{
  "parallel_block": false,
  "init_std_up": 0.0255,
  "init_std_down": 0.00452,
  "optimizer": "adamw",
  "warmup_steps": 399
}
MLP neurons of a small language model. Each row is named by its layer, matrix (up: input weights) and neuron, and shows model dimensions 64-191. Each number is 128 + 32 x the weight over its row's rms, rounded and kept within 0 to 255.
Before each neuron's rows, "fires in" lists the words (lower case) most often at its 100 highest values on Wikipedia text that the model never trained on.

fires in: "be", "been"
L11.up227 [129 130 142  79 182 146 137 116 114 134  98 203  71 132 160 155 123 122 110 110 124 100 105 132 170 181 143 110 182 140 180 197 139 101 135 159  92 104 157 129 137 106 169 136 122 150 157 161 102 156 124 141 109 120 107 115 138 101 176  67 132 118 169 192 157 108 102 166 189 105 108 120 146 150 176 107 120 158 151 177 102 143 120 125 144 108 135 134 147 141 129 107 173 106 125 141  46 106 170  93 140  85 127 169 157 135 113 113 140 112 128  93 140 190 181 147 107 111 117 101  75 139 123 201 104 183 174 124]

fires in: "an", "international", "and", "as"
L13.up293 [115 134 114 112 147 125 138 130 118 156 137 115  74 191 180 139 128 179 113 188 118 108 126 143 119 101 149 180 103 147 160 163 165 178 121 153 126  84 113  88 108 133 115 121  97 145 119 154 132 134 114 140  63  96 172  98 168 146  99 143 201  86 150 163 161  87  97 171 174 147 153 134 137 122 120 177  80 161 112 152  85 169 128 114 119 122 118 142 149 148 123  80 150 125 153  82 152 129 163 174 146 108 164  80  63 115 118 168 108  71 166 108 193  76 113 178  85 118 108 152 127 141 122 116 103  88  74 161]

fires in: "with", "between", "may", "for", "as"
L2.up144 [191 182 121 114 153 160  91 107  61 147 168 119 133 159 161 171 159 151  83 116  79  78 113 184 130  78 133 184 189 132 133 160  85 157 107 178 152 134 173  71 207 114 121  70 151 105  99 128 137 118 166 110 131 139 123 131 151  93 150 125 162 119 138 138  73  96 108 100 172  78 106 143 157 146  73 113 167 141  89 148 109 120  80 151 110  73 112 186 135  89 112 106 145  82 131  89 123 101 110 140 149 135 202 115  78 117 162 182 151 103 114 138 139 177 152 178 108 170 141  97 138 165 131 114 158 111 123 120]

fires in: "by", "that", "adopted"
L12.up488 [129 123 138 194 150 133 110 115  53 180 131 104 108 135 149 157  93 141 125 119   0 122 111 194 164 120 192 116 136  92  93 104 120 118  75 123 122  54 130 133 124 129 158 118 144 161 102 158 106 132 129 163 101 101 127  49 128 116 118  97 178 114 119 168 101 134 161 110 116  99 118 141 105  57  84  86 153 135  87 122  91  96 109 136 114  88 137 155 119 166 162  89 123 104 152 144  86 135  91 135 124 164 159 126 129 182 167  97 164 124 147 125 141 153 101 103 129  87 154 120 135 150 156 122 113 145 143 163]

fires in: "was", "is"
L13.up467 [143 142  60 101 164  69 182  95 177 115  83  92 143 106 166 173  63 113 110 140 118  99 128 130 156  84 135 163 125 120  91 190 146 102 107  81  80 100 174  98  98 136 126 108 132 149 206 151 200 116  64 109 118 127 124 182  57 150 193 140 164  97  90 128 155 131 158 167 112 124  64 120 142 143 168 118 161 176 115 174  84  96 126  81 136 115 112 133  93 116 142 116 131 101 172  79 122 125 108 150 126 130 116 101 103 151 121  88 118 160 199 150 115  91 168 149 130 172  92 122 156 136 156 176 135 141 105 162]

fires in: "at", "in", "the"
L4.up591 [129  68  99 152 102 156 133 118  80 142 120  97 109 181 134 169 122 111 109 168 151  80 150 174 204 159 133 109 174  43 181 169 114  86 142  68  92 106 109 107 151 104 131  66 159 117 153 100 141 112 110 135 118 100 132 208 112 149 124 150 125 100 143 151 108  57 130 224 130 122 105 146 151  96  88 109 142 136  52 194 116 116 125 119 106 149 140 164  74 107  95 139 116  49 186 149 113 124 118 176 116  81 156 123 118 147 126 178 133 140 129 125 161 141 104 169 117 156 129 146 125 115 168 126 109 147 155 130]

fires in: "and", "or", "is"
L5.up747 [108 136 129 106 111 115 116  97 173 118 123  91 116 122 147 133  88 155  98 157 169 131 160 165 135 195 133 131 110 137 154 127 105  85 136  94 103 113 171  78 117 122 171 135  71 182 139 104 126 103 109 159 124 100 128 115  67 156  98  79 181  94  62 127 111 140 138 159 120 121 133 152 147 128 188 170 167 135 102 131 123 131 152 155 118 201 150 152 138 119  52 152 108 143 214 146 110  96 164 104 109 112 143  90 136 157 141 181 106 128 155 184 150  94 130 170 113  93  87 133 112  98 134 156 105 182 197 127]

fires in: "by", "for", "with", "against"
L2.up555 [151 106 121 141 142 154  98 127  77 129 103 124 142 136 180 143 122 134  87 153 120 118 156 187 165 122 143 135 185  96 151 147 131 117 100 118 112 139 152  89 124  91 144  65 153 112 114 169 144  41 177 165 109  62  93 134 119  71 168 105 157  79  98 100  95 111 160 155 124 107  62 134 156 139 118 106 174 133  59 113  87 162 144 105 168 114 145  86 130 116  92 137 108  93 172  49 100 131 121 104 111  99 137 142 128 204 120 170 141 126 147  93 178 168 150 172 118  65 107  98  95  98 147 153 102  93 120  87]

fires in: "and", "as", "ger"
L5.up548 [119  75 132  92 120 125 155  86 126 106  65 106 117 133 136 118 115 103 118 141 116  74 110 131 109  72 122 190 134  78  97 103 123  48 152 137 128 107 172  71 165 118 134  55 115 151 117 172 181  90 158 178 112 136 150 114 145  99  84 104 148 155 124  73 120 114 174 138 108 156 179 114 140 157 133 195 158 157 126 138  88 128  97 140 159  85 144 204  99 153 138 127  57 138 134 115  99 124 135  79 127  87 125 104  99 181 114 112  89 111 178 144 109 109 104 168 153 178 126 163 148 121 199 139 128  97 170 125]

fires in: "was", "is", "were", "most", "are", "many"
L9.up432 [108 152  88 130  86 163 126 145 119 105 115 109 132 125 154 163  55 164 113 180  75 121 115 153 103 140  82 131  98 143 144 169 114 143  47  80 156 103 166 107 180  73 148 142 100 126 144 129 166 155 180  76 110 173 104 123 109 110 127 104 139  74 127 122 105  44 152 190 202 103 122 111 131 141 112 122  76  87 143 193  64 186 212 140 146 140 163 152 215  98  89  88 105  86 178 147 127 168  96 148 158 122 127 153 105 130 144 138  88  86 167 138 140 105 153 163 186 145 128 110 167 148 106 159 159 105 107  87]

fires in: "an"
L11.up707 [ 62 135 136 113 109 145 153  96  80 161  74 112 171 148  86 170 119 161  98 169  65 176 172 162  89 101 158 154 177 108 115 171 117 134 153 129  79 107 125 126 138 134 148 150 173 130 169 155 141 157 117 114  82 144 111 186 134 159 143 126 119 134  97 118 125  94 112  96 143 119 130 161  72 159 107 184 176  69 112  83 108 161 121 119 158 104 120 116 133 152 102  98 166 132 102  87 116 111 136 144  80 151 137  26  88  75 154 197  73 130 153 116 138 121 105 162  83 148 152 125 110 201 114 134 112 101 184 156]

fires in: "and", "he", "who", "then", "while"
L4.up420 [179 159 107 161 120  90 126  91  81 198 109 134  88 139 135 156  94 139  97 107  98 141 200 116 213 126 136  94 142 107 149 166 129  80 171 205 137  62 137  82 169 121 181  92 126 143 157 110 107 115 104 166 121  72 122 124 130 140 113 125 167  53 198 100 135  84 141 200 104 113 146 128 144 163 124 147 127 130 116 132  88 131 122  77 121 139 112 177 172 135  96 127 165  50 145 123 129 136 157 175 139 119 132 156  97 164 169 138 130 101 196 115  88 135 128 133 144 189  94 144 143  95  73  98  88 124 162  92]

fires in: "as", "by", "with"
L2.up666 [ 86 119 113 109 109 109 105 137 178 182  74 115  77 127 156 136 110 126 121 198 161  99 149 126 152 153 128 163 120 120 132 152 123  90  73  99 104 131 136 112  97 118 102 111 111 100 126 188 191 197 143 143 133 154 129 102  90  92  62 127 136  96 150 158 120 121 131 139 119 137 147 128  73 154 155 200 182 125  95 128  96  85 109 131 157 204  99 148  99 132 109  59 126 130 176  94 119 122  38 122 106 119 147 123 182 102 193 100  55 149 172 120 151  71 146 178 148 109 146  99 156 136 189 193 148 154 130 115]

fires in: "he", "who", "as", "they", "and", "she"
L4.up182 [221 104 115 102 121  88 170 103  45 158  89 116  97 127 126 135 137  84  86 144 100 154 176 135 185 101 117 128 122  58 124 115 144 131 161 177 130  53  99 125 163  96 146  84  99 103 150 127 125 127  94 220 115 125 135 161 163 126 119 143 162 118 155 108 129 138 170 145 125 120 141 135 195 133 129 157 117 169 123  91 105 132 162  79 139 128 102 159 145  95 116  74 133  73 123  95 136 138 173 203 105 134 165 146 108 168 130 117 106  33 195 132  89 154 143 150 160 161 110 135 132 112 150 131 143 108 111 137]

fires in: "is", "was", "an", "has", "a", "pennsylvania"
L6.up169 [ 61 155 139  74 133 108  87 145 196 121 106 102 101 123  96 160 120  80 107 189 119  73 166 194 183 135 129 156 110 131 111 109 123  78 113 109  95 119 168  79 158 121 115 112 102 167 159 157 198 163 127 122 140 160 103 122 125 202 140  81 136 137 105 138 156 148 105 177 104 128 115 137  88 131 117 158 200 150 119 150 136 112 127 140 138 137 183 147 142 118  68 150 124  64 220 155 117 166 115 109 126 137 133  97 108 112 153 138 113 150 151 124 135  74 181 133 140 141 117 109 125  90 103 173 126 107 206 169]

fires in: "the", "in", "elevation", "conservation"
L2.up594 [ 79 151 151 142 125 178 112 161  83 123 116 108 127 108 125 134 115 149 101  68 146  97 116 165  70  90 137 129 186 102 147 108 156 153  88 103 112 126 155  72 164 112 113 138 140 130  99 108 169 146 109 126 130 181  99 150 106 137 120 175 153 179 136 169  97 137 114 160 128 126 124 184 142  51 112 132 166  95 104 160 117  96 133 141 186 112 215 178 157 118  63  91  93 100 156 100 109 143 130  87 129 107 144 171 188  82 120 159 134  95 149 162 176  56 156 167 135 142 148 137 101 177 119 183  87 148 130  87]

fires in: "this", "there", "same", "so", "the", "each"
L9.up25 [110 127  87 132  66 155 125 114 151 188 138 125  82 161 132 147 107  87 105 129 124 121  84 121 180 172 113 140 190 115  95 157 114 148  88 157 104  53 105 150 160 131 142 153 163 157 176 144 144 118 172  80  95 103 144 169 156 122 134 176 146 102 122 166 111 105 115 159 137 110  83 144 183 139 117 125 106 102 114 178  95 103 122 128 139 175 100 143 154  62  97 111  92 102 132 117 120 144 130 225 126 151 170  78  78 118 136 193 112 141 193 107 119 127 162 150 150 148  64 149  56 133  92 102 124  71 164 145]

fires in: "she", "as", "were", "had", "is", "was"
L4.up389 [ 58 122  85 126 133  77 136 122 177 109 123 129 110 106 129 141 118  80 106 145 147 130 181 110 131 178 117 161  86 102 147 169 159 108 123  71 100  84 134  68 130 145 127 119 105 154 115 115 180 167 118 133 129 139 106 147 145 148 112 152 180  82  96 165  88 135  84 230 102 123 101 119 143  86 131 130 142 136 117 164 108 145  98 109 142 168 162 183 141 121  72 105 147 123 221 123 126 170 179 108 140  91 130  85 134 112 141 162 100 134 141 166 179 101 153 139  92 141  98  66 147  93 143 146 128 128  97 109]

fires in: "who", "is", "were", "it", "which", "and"
L9.up392 [ 72 151 108 144  94 121 156 111 182 121  99 196 111 130 115 184  83 128 118 119 103 149 147 134  91 122 108 162 185 116 156 116  99 145  85 138 107  96 214  94 171 138 114 101  99 141 144 166 126 156 135 123 115 149 151 161 111  73 117 148 159  98 180 157  76 132 133 148 139 140  92 185 170 115 138 189 141 165  61 181 108 119 111 122 148 171 134 153 150  99  80  69 141 116 149  97 122 184 124 134 104 104 125 140 156 117 220 145 101 129 132 120 197 150 125 150 117 104  98 149  96 105 111 172 127 107 103 173]

fires in: "was", "were", "club", "2", "is"
L2.up433 [ 80  85 121  83 159 121 162  74 202  90 111 158 141 138 111 187  76 110 111 197 141 110 122 175 109 137 115 130 157 118 104 114 138 118 144  96 149 134 194  99 128 111  96  94 141  73 135 131 144 160 103 124 156  99  80 120 136 114 165 109 157 106 136 112 128 131 111 141 189 118  68 171 102 188 127 121 162 102  88 162 136 130 144 114 158 142 190 163  97  94  66  84 142  97 180 111 125 127 122  93 113 135 106  99 140 108 100 138 116 111 104 141 195  65  99 144 125 129 136 112  90 151 151 128 105  82 123 149]

fires in: "the", "which", "because", "there"
L9.up9 [129 162 109 153  98 166 152 152 112 164 119  51 119  87  77 120 157 149 124 150  51 138 129 167 136 197 127 111 158  86 112 153 131 174 125 115 101  51 179 108 177 111 100  89  93 148 140 112  97 152 183 155 104 132 114 154  95 126 164 143 121 110 158 112  81 107  95 174 131 120 114 131 217 122 119  76 180 138 104 132 102 161 139 138 109 120 107 141 200 119  95  54 181  75 165 153 125 136 137 150 100 153 129 145  93 172 169 182 124 112 146 118 143 123 119 172 121 167  78  90  80 153  86 111  96 118 181 141]

fires in: "by", "as", "was", "for", "total", "qualification"
L4.up242 [120 101 123 117 133 119 160 110 157 135 123 128 127 160 105 136 139  74  99 171 196 136 179 165 119  77 158 146 141 108 131 170 112  64 104  76 131  51 157 131 145  92  97  69 115  98 146 161 142 117 122 137 128 135 100 145 130  84 113 135 171 126 171 151 109 137 124 214 137 128  88 172 106 176 109 127 128 129  51 107 125 104 149  83 137 125 137 146  94  99 107 107 136 144 197 132 147 113 112 151  93 107 147  75 180 140 132 152 108  77 230  93 144  93 197 136 141 161  89 125 133  75 163 125 160  68  95 132]

fires in: "the", "a", "e", "age"
L6.up349 [100 168 112 190  89 126 123 121 125 114  73 159 105 102 139 129 106 124 113 128  82 113 138 139 194  99 147 165 127 132 159 129 103 122 135  93 108 124 137 118 180 148  79  86 185 113 140 112 106 121 120 131 131 134  76 173 136 159 123 107 181  79 107 152 125  72 153 133 120 128  98 162 140  53 135  96 196  94  89 206 118  66  84 114 155  63 172 138  89 113 110 137 147 159 189 130 120 119 164 100  60  72 149 109 154 105 123 155 100 156 155 161 198 122 180 162 191 159 116 110 113 154 105 161 108 123 152 153]

fires in: "the", "which", "with"
L2.up150 [ 91 163  80 137  99 158 113 181 148  95 101  96 145 101 149 191 141 191  99 155  80 116  77 198 109  88 150 149 145 131 195 139 148 143  92 117  95 148 115  92 145 128  94 146 150 130 103 141 155 178 186  82 113 152 103 140  97 158  82 152 160 122  86 154  85 168 134 144 138 105 114 153 106 101 116 152 137  82 144 166 131 107 116 127 162 151 117 162 146 169 112 107 113 155 142  91 137 110 150  73  90 122 123 104 173 139 179 218 108 133 121 102 132 136 115 133 117 162  81  81 109 167 120 185 107 129 186 155]

fires in: "his", "an", "with", "its", "her", "white"
L10.up144 [154 157 121 113 100 161  99 140 136 138 134  76  69 157 148 146 122 118 114 139 187 114  77 129 135 103 128 168 139 133  54 167 127 137   7 113  87 103 132 136 186  74 148 134 153 132 134 131 135 131 122  92  91 113 143 163 109  96 143 154 120  34 126 103 188 113 127 170 161 139 170 184 161 169  96 122 171 140 141 119 112 131  84 103 158 104 141 167  94 152 112  91 127 111 120 104 118 126 150 185  98 160 193 157 175  83 126 151  99 119 129 134 125 128 136 115  98 125 103 117  64 134 170 157 123  95 103 141]

fires in: "that", "which", "may", "who", "can", "they"
L11.up693 [156 129  90 175  50 115 101 148  92 153 110 118  91 130 140 136  66 101  98 157 132 146 146 142 138 132 152 122 127  85 189  93  99 161 117 134 126  31 170 100 132  70 139  98 166 122 145  96 122 102  94 118 135 107 178 142 130 151 162 123 145 139 151 113   0  96 183 142 129  72 131 109 145 150 102 116 161 136 147 148  87 202 144 141 123 168 139 130 119 134 133 104 114 128 109 100 161 168 111 180 111 157 126 199 115 115 130 124 100 158 125 111 180 138  86 118 133 108 152 111 158 122  76 107 125 106 141  94]

fires in: "is", "the", "was", "american", "age"
L2.up207 [125 180  83 147 144 145 167 124 165  99  79  55  83 168 182 129  72 168 104 172 175  83 176 140 189 143 153 144 113 114 148 105 130  87 129 110  93 111 120  32 165 136 148 157 155 142  98 166 158 176 100 110 118 136 126 117  94 121 116  96 191 114 114 134  81  73 123 150 159 101 116 154 105 123  96 145 130 116  93 210 139 129 115  99 154  92 153 129 160 131 168 169 147 119 193 130 107 103 113  97 110 118 141  79 152 136 126 147  91 120 182 131 135 100 163 181 141 156 149 105 151 165 137 169  88  99 128 124]

fires in: "the"
L2.up535 [148 116 105 136  85 162 139 118 130 122  95  79 103 166 161 140 135  90 104 103 139  85 135 191 169 115 155 146 129  74 194 172 115 162 118 116  70 136 148  20 133  86 143 142 176 144 146 121 121 107 161 144 105  92  79 169  58 144 110 130 132  70 127 123 101  95 101 156 124 120 107 182 163 124 162 126 190 147 122 162 134 135 125 116 165 133 156 128 132 133 115  91 151  56 156  85  67 179 163 123  91 145 147 160 127 185 155 154  89  82 171 162 137 117 132 166 189 181 123 110 147 148  97 147  98 129 189 120]

fires in: "from", "to", "with", "through", "between", "the"
L2.up573 [101 107 109 157  95 165 120 170  68  98 130  97 116 155 147 175 149  97 120 149  96 135 109 180 169 154 127 142 227  97 204 147 133 179 128 144  87 150 128  80 190  47 106 117 175 150 108 127  94  93 130 122  89 108 121 146  82 104 186  62 101 137 143 126  96 134  89 167 140  83 142  92 151 163  93 104 157 153 117 118 131 134 117  86 128  63 167 199 133 137 109 114 130 109 138 134 112 108  92 167 150 116 214 177  49 108 180 151 114 151 117 108 153 121 124 151 121 147  96  91 127 147 110 149 128 100 175 144]

fires in: "of", "after", "while", "in", "these", "and"
L9.up579 [108 124  97 109 110 107 106 133  81 201 176 108 106 148 117 147 106 106 103 136  70 132 133 135 172 110 105 132 131 128 184 164 132 127  94 102 130 112 164 142 129 150 105 137 122 124 141 146 132 124 165 127 133 109 130 135 151 112  76 178 182  61 120 140 109  57 172 176 167 129 153 141 165  69 129 136  75 139 151 129 100 108 168 144 115 134 129 173 169  70 136  63 100 181 135 127  79 139  87 129  67 144 146 170  91 122  95 135 171 112 179 136 151 102 100 130 104 143  71 184  74 140 128 132  79  87 174 129]

fires in: "two", "was", "were", "the", "had", "one"
L2.up429 [ 86 129 130 135 107 163 142 150  78 119 133 119 134 111 150 176  69 160  92 157 117 112 135 148  90 154 134 148 214 115 159  95 132 168 110 156 114  98 142  96 189  99 139 198 191 111  63 148 150 172 128 125 151 163  97 136 119  88 135 135 137 138 159 160  74 117 102 185 134 114  93  78 147  99 106 128 144 113  75 167 170 155 105 137 151  95 139 202 136 138 110 114  89 148 126 119 118  97 129 133 202 160 163 126 103  94 144 197 141 162 155 115 138 117 114 206 113  92 144  88 117 189 104 121 121 160 116 133]

fires in: "and", "of", "some"
L9.up200 [127 141 105  82  99 113 135 132 134 195 111  67  69 141 127 139  96 133 113 175  92 130 122 204 198  80 107 183  90 161 163 118 147 123  98  85 100 122  89 161 117 105 101  94 183 129 154 117 221 130  87 150 172 139 110 172 156 147  92 161 113 106 112 104  70 101  91 159 127 132 101 123 133  94 164 122  89 143 139 155 120 167 158 129 144 114  86  89 105 118 153 120 125 143 149 118 108 140 129 135  72 111 142 148 155 129 125 122  98 129 172 123 208 102 143 116 147 133 130 112 118  96 140 166 100 148 158 126]

fires in: "he", "was", "were", "ottawa", "his", "who"
L2.up577 [102 112  84 110 104 152 117 124  91 111 127 153 119 140 199 185  97 119  83 153 113  81 196 154 209 157 177 157 107 121 141 120  93  66 134 131 112  90 163  97 161 110 170 126 153 140 103 107 165 177 104 154 121  75 113 133  75 177 118 136 158  93 162 145 106  87 105 147 123  80  69 143 162 149 160 149 145  95  89 160 140 123  79  99 151 166 140 107 145 110  50 123 134  81 143  89 125 118 156  88 139 108 146 125 105 142 161 166 123 148 155  71 227 132 171 130 170 145  99 109 156 107 137 189 114 136 117  65]

fires in: "in", "and", "by", "with", "on"
L2.up2 [136 102 117 162 140 146 111 116 163  37 153 119 114 161 148 192  86 143 119 176 103  90 109 159 109 144 122 158 183 115 118 133 162  69 137  79  81  66 152 103 156  81 103 110 156 127  94  80 136  90 129 146 134  97 119 162 114 117  80 136 116 147 101 160 143  87 179 206 110 137 107 169 128 122  96 116 123 113 110 129 110 109 144  81 153 125 169 166 142 106 116  93 123 158 161 123 111 116 137  83 106 119 154 121  89  97 119 169 132 168 164 124 167 131 118 155 108 224  58 132  88 150 174 100  50  95 106 127]

fires in: "was", "is", "been", "being"
L4.up221 [ 86 105  98 105 123  92 159 105 192 150  65 145  86 135 137 116 109 118 103 182 178 113 190 131 183 157 146 101 100 101 141 150  95  52 130  72  81  67 147  68 147 132 132  79 137 149 132 166 197 135 126 155 131  90  84  89 122  86 153 137 156  99 125 145 103 119 122 210 121 118  96 150 134 135 129 148 182 151  75 165  99 100 124 112 152 137  97 156 125 116  73 129 186  55 229 128 131 160 126 152  90 110 109  92 120 134 169 134  79 175 153 111 168  85 139 152 134 188 104 106 155 102 147 153 128 111 119 102]

fires in: "as", "first", "for", "career", "and"
L2.up419 [138 130  92 155 130  98 122 125 154  77 118 117  84 162  99 141 114  94  95 156 181 135 164 154 162 103 132 153 133 105 135 199 156  84 145 118 115  58 106 123 100 111 111  76 130 171 163 165 160  88 127 124 120 128 123 118 125 102  97 116 136 107 122 123 170 123 172 169 125  80 119 200 164 123 130 109 157 158  62 102  63 144 165  47 142 177 176 132 106  69 104  95 162 126 208 157  89 109 125 159 117 141 150 112  88  72 169 131 138  73 160 169 210  73  96 150 121 112  92 138 153 185 167 147  95  73 117 127]

fires in: "total", "was", "conference", "record", "community", "command"
L2.up714 [124 114 127 111 133 136 180 150 146  92 102 138 101 192 123 152  80 171  76 136 102 130 137 158  68 156 160 166 152 169  99 144  82 119 141 101 114  76 164  70 163  89  96  91 112 169 135 139 233 135 118 139 129 124  61 145 121 148 136  58 173 143 129 155  95 133 107 144 151 131 134 122  84 151 130  90 151 138 142 146 117 111 154 111 154 151 161 143 130  95  83  71 110 114 172  97  86 151 108 182 114 129 169  57 166  78 144 151 112  74 183 150 231 138 173 160 134  95 124 132 112 153 154 180  97  88 113 129]

fires in: "be", "and", "is", "become", "was", "so"
L9.up511 [105 130  82 152 105  61 139 132 103 179 112 139  80 148 107 162  96  92 101 143  55 102 115 153 168  99 115 103 151 110 142 166 125 142 119 134 123 117 166  89 168 141 144 131 149 120 152 114 192 129 146 177 132 110 152 147 138  90 176 132 136 102 135 112  92 138 159 221 137 119 142 152 159 126 138 132  94 142  94 151  68  71 101 158 127 128 133 123 136 101 119  98 117  91 127 136 152 157 122 167 116 133 143  96 113 124 224 120  70 157 195 158 127  87 135 130 120 138  78 123 161  98 118 147 148  60 126 154]

fires in: "its", "his", "s", "to", "her", "for"
L11.up456 [130 102 109 153  65 144 130 150 111 184 118  93 105 106 143 148  60 128 115 134 128 163 150 160  99  61 140 136 173  93  98 170 137 105  58 100 104  77 145 127 125  62 113 102 108 163 207 119  94 109 122 136 108 115 156 119 138 100 151 126  99 121 191 174 109  74 163  88 116  74  91 152 125 166 128 175  96 141 140 184 147 162 132 122 112 106 130  80  84 101 107 110 161  73 164 111 136 136 135 151  98 127 176 203 116 129 137 169 102 155 148 143 144  82 108 141 142 147 108 120  71 131 152 147 135 112 146 168]

fires in: "by", "a", "from", "to"
L13.up160 [126 131 134 156 122 150  84  99  92  82 171  37 175  97 115 159  88 148 123 126 151 129 112 132 131  85 135 166 136 134  82 129 122 158  96  82 137 120  91 106 125  84  92 126 180  90 168 158 125  88 165  90 137 105 138  77 115 133 128 121 221 165 143 138 121  66 163 182 137 140 114 120 124 140  70 158 143 120 133 114 126 151 159 155 180 105 123 176 128 198 115  76 145 124 137  93 120 131 115 121 131 115 159 189 166 112 136 134  94 187 173 120 106 101 167 175  85 134 113  54 127 163 136 185 116 124  82 142]

fires in: "he"
L4.up671 [151  82  96 142  87 132 143  70 147 123  87 119 112 151 153 138 122 132  82 172 128 146 134 137 186  95 156 130 156  72 164 113 112 101 143 173 139  53 147  92 132 124 172  42 125  98 129 170 103 130 115 209  93  34 126 140 117 139 139 100 131  80 170 113 120 139 163 145 136 120 115 123 149 159 151 159 140 131 113 152 108 139 133  97 123 191 131 139 150  58  48 102 135  62 173 107 121 137 151 172 116 114 137 111  86 183 163 149  72  87 170 104 131 178 156 174 160 189 133 137 142 144 108 161 116 129 112 106]

fires in: "of", "to", "for", "with", "in", "by"
L4.up441 [125 103 113 143 140 140 147  60 134 146  30 107 101 184 182 163 130  90 123 157 114  61 138 183 144 126 143 136 197 125 135 140 116 115 151  91 117 114 181 134 110  58 159 103 115 133 163 177 122 105 125 135  90 140  95 130 108 108  65 124 174 165 141 133  76  82 136 111 126 127 146 172 126 142 134 142 160 150 113 119 129 137 127 121 130 123  99 174 128 114 141 111  98  64 177 153 105 138 104 168  74  57 164 164 131 183 141 119 139 107 168  66 158 125 135 156 152 166 127 137 127 172 162 148  96 136 138 109]

fires in: "which", "in", "with", "and", "has"
L2.up310 [ 57 132  88 118 149 153 109 144 138  70 162 127  99 123 131 147  58 142  98 184 107  77 144 158 141 170 129 141 176  97 193 187 128 117 129 157 135 168 181  96 139 103  96 158 133 154  95 112 129 138 128 111 143  95  90 121  73 130  72 101 148  88 126 142 158 140 137 119 121 119 128 165 100 117 129 101 178 115 131 158 124 158 170 111 148 127 145 194 129 141 105  61  96 167 188  95 112 136 134  89 127 108 113 120 108  97 196 182 103 151  90 157 172 178  74 173 112  95 119 180 127 188 131 156 100 105 139 126]

fires in: "an", "anandavally"
L12.up523 [109 160 141 153 141  88 168  80 103 168 111 142 102 154 138 130 133 134 116 133 118 116 180 131 121 102 148 134 206 128 128 143 113 148 108  94  99  97 118  96  85 132 206 143 123  33 103 153 137 142 135 100 105 110 133  87  94 159  93 150 156 103 135 115  95 157  98 103 172 130 157 193  36 163 104 181 128 110 167 163 140 101 203 134 136 112 106 189 119  78 121 111  79 166 171 129  91 128 163 160 120 132  76 123 106 158 161 196 122 104 173 110 186 118 202 143 140 110 131 177 131 194 104 146 139  96 148 174]

fires in: "was", "were", "in", "after"
L2.up693 [106  85 134  82 123 148 172 115 166 147 108 120 117 189 126 124 121 100 105 107 185 130 180 170 169 127 132 107 142 156  82 159 140  65 143 129  90  95 145 137  94 120 154 122  93  99 133 141 143  86 133 181 147 114 112 139 148 114 120 102 146 170 120 126 145  87 104 185 145 104 161 197  89  99 121 130 136 164 122  99  57 138 167 104 172 136 178 182 134 108  57 137 118 122 155 151  96  99 126 161  94 111 134 138 152 144 116 121  91  78 191 125 146  52 139 125 153 184 120 138  87  83 125 135 105  89 120 136]

fires in: "from", "detroit", "in", "do", "dedicated"
L12.up115 [160 175  55 153 151 130 127 151  96 153 130  95 134 137 133  68 161 132 111 135 128 166 138 163 179  96 138 203 100 101 138 166 102 140 128 112 162 139 129  77 138 113 140  68 136 161 202 142 141  82 116 126  95  84 129 141 142 130 111 141 113  59  64 164 120 134 119 125 126 140 129 132 148 178 130 163 155 167 102 139  89 145 203 142 175 147  84 107  86 171  98 187 157 141 178 110  62 142 130 109 123 133 150  97 206 123 176 152 122 145 168 118  97 108 122 112 148 139  62 119 130 101  93 148 135 112 178 109]

fires in: "a", "become", "an"
L10.up325 [102 138 121 147 113  84  93 103 116 162 144 140 147 110 146 126 137 133 103 121 147  91  98  93 155 138 152 155 143 118 158  93 139  93  90 106 125 195 110 104 136 119  97 143 152 117 158 172 161 116 151 136 109 114  92  93 124 142 138  82 117 106 198 186  58 125 143 117 147 123  92 168 112 116 120 133 223 178 115 210  96 127 162 144  89  94 156 139 155 141  72 141  72 168 137 180 115 138 102 128  98 115  92  61 142 139 151 127 106 157 149 175 143 128 166 161 134  92  78  90 148 182 146 198 104 150 119 146]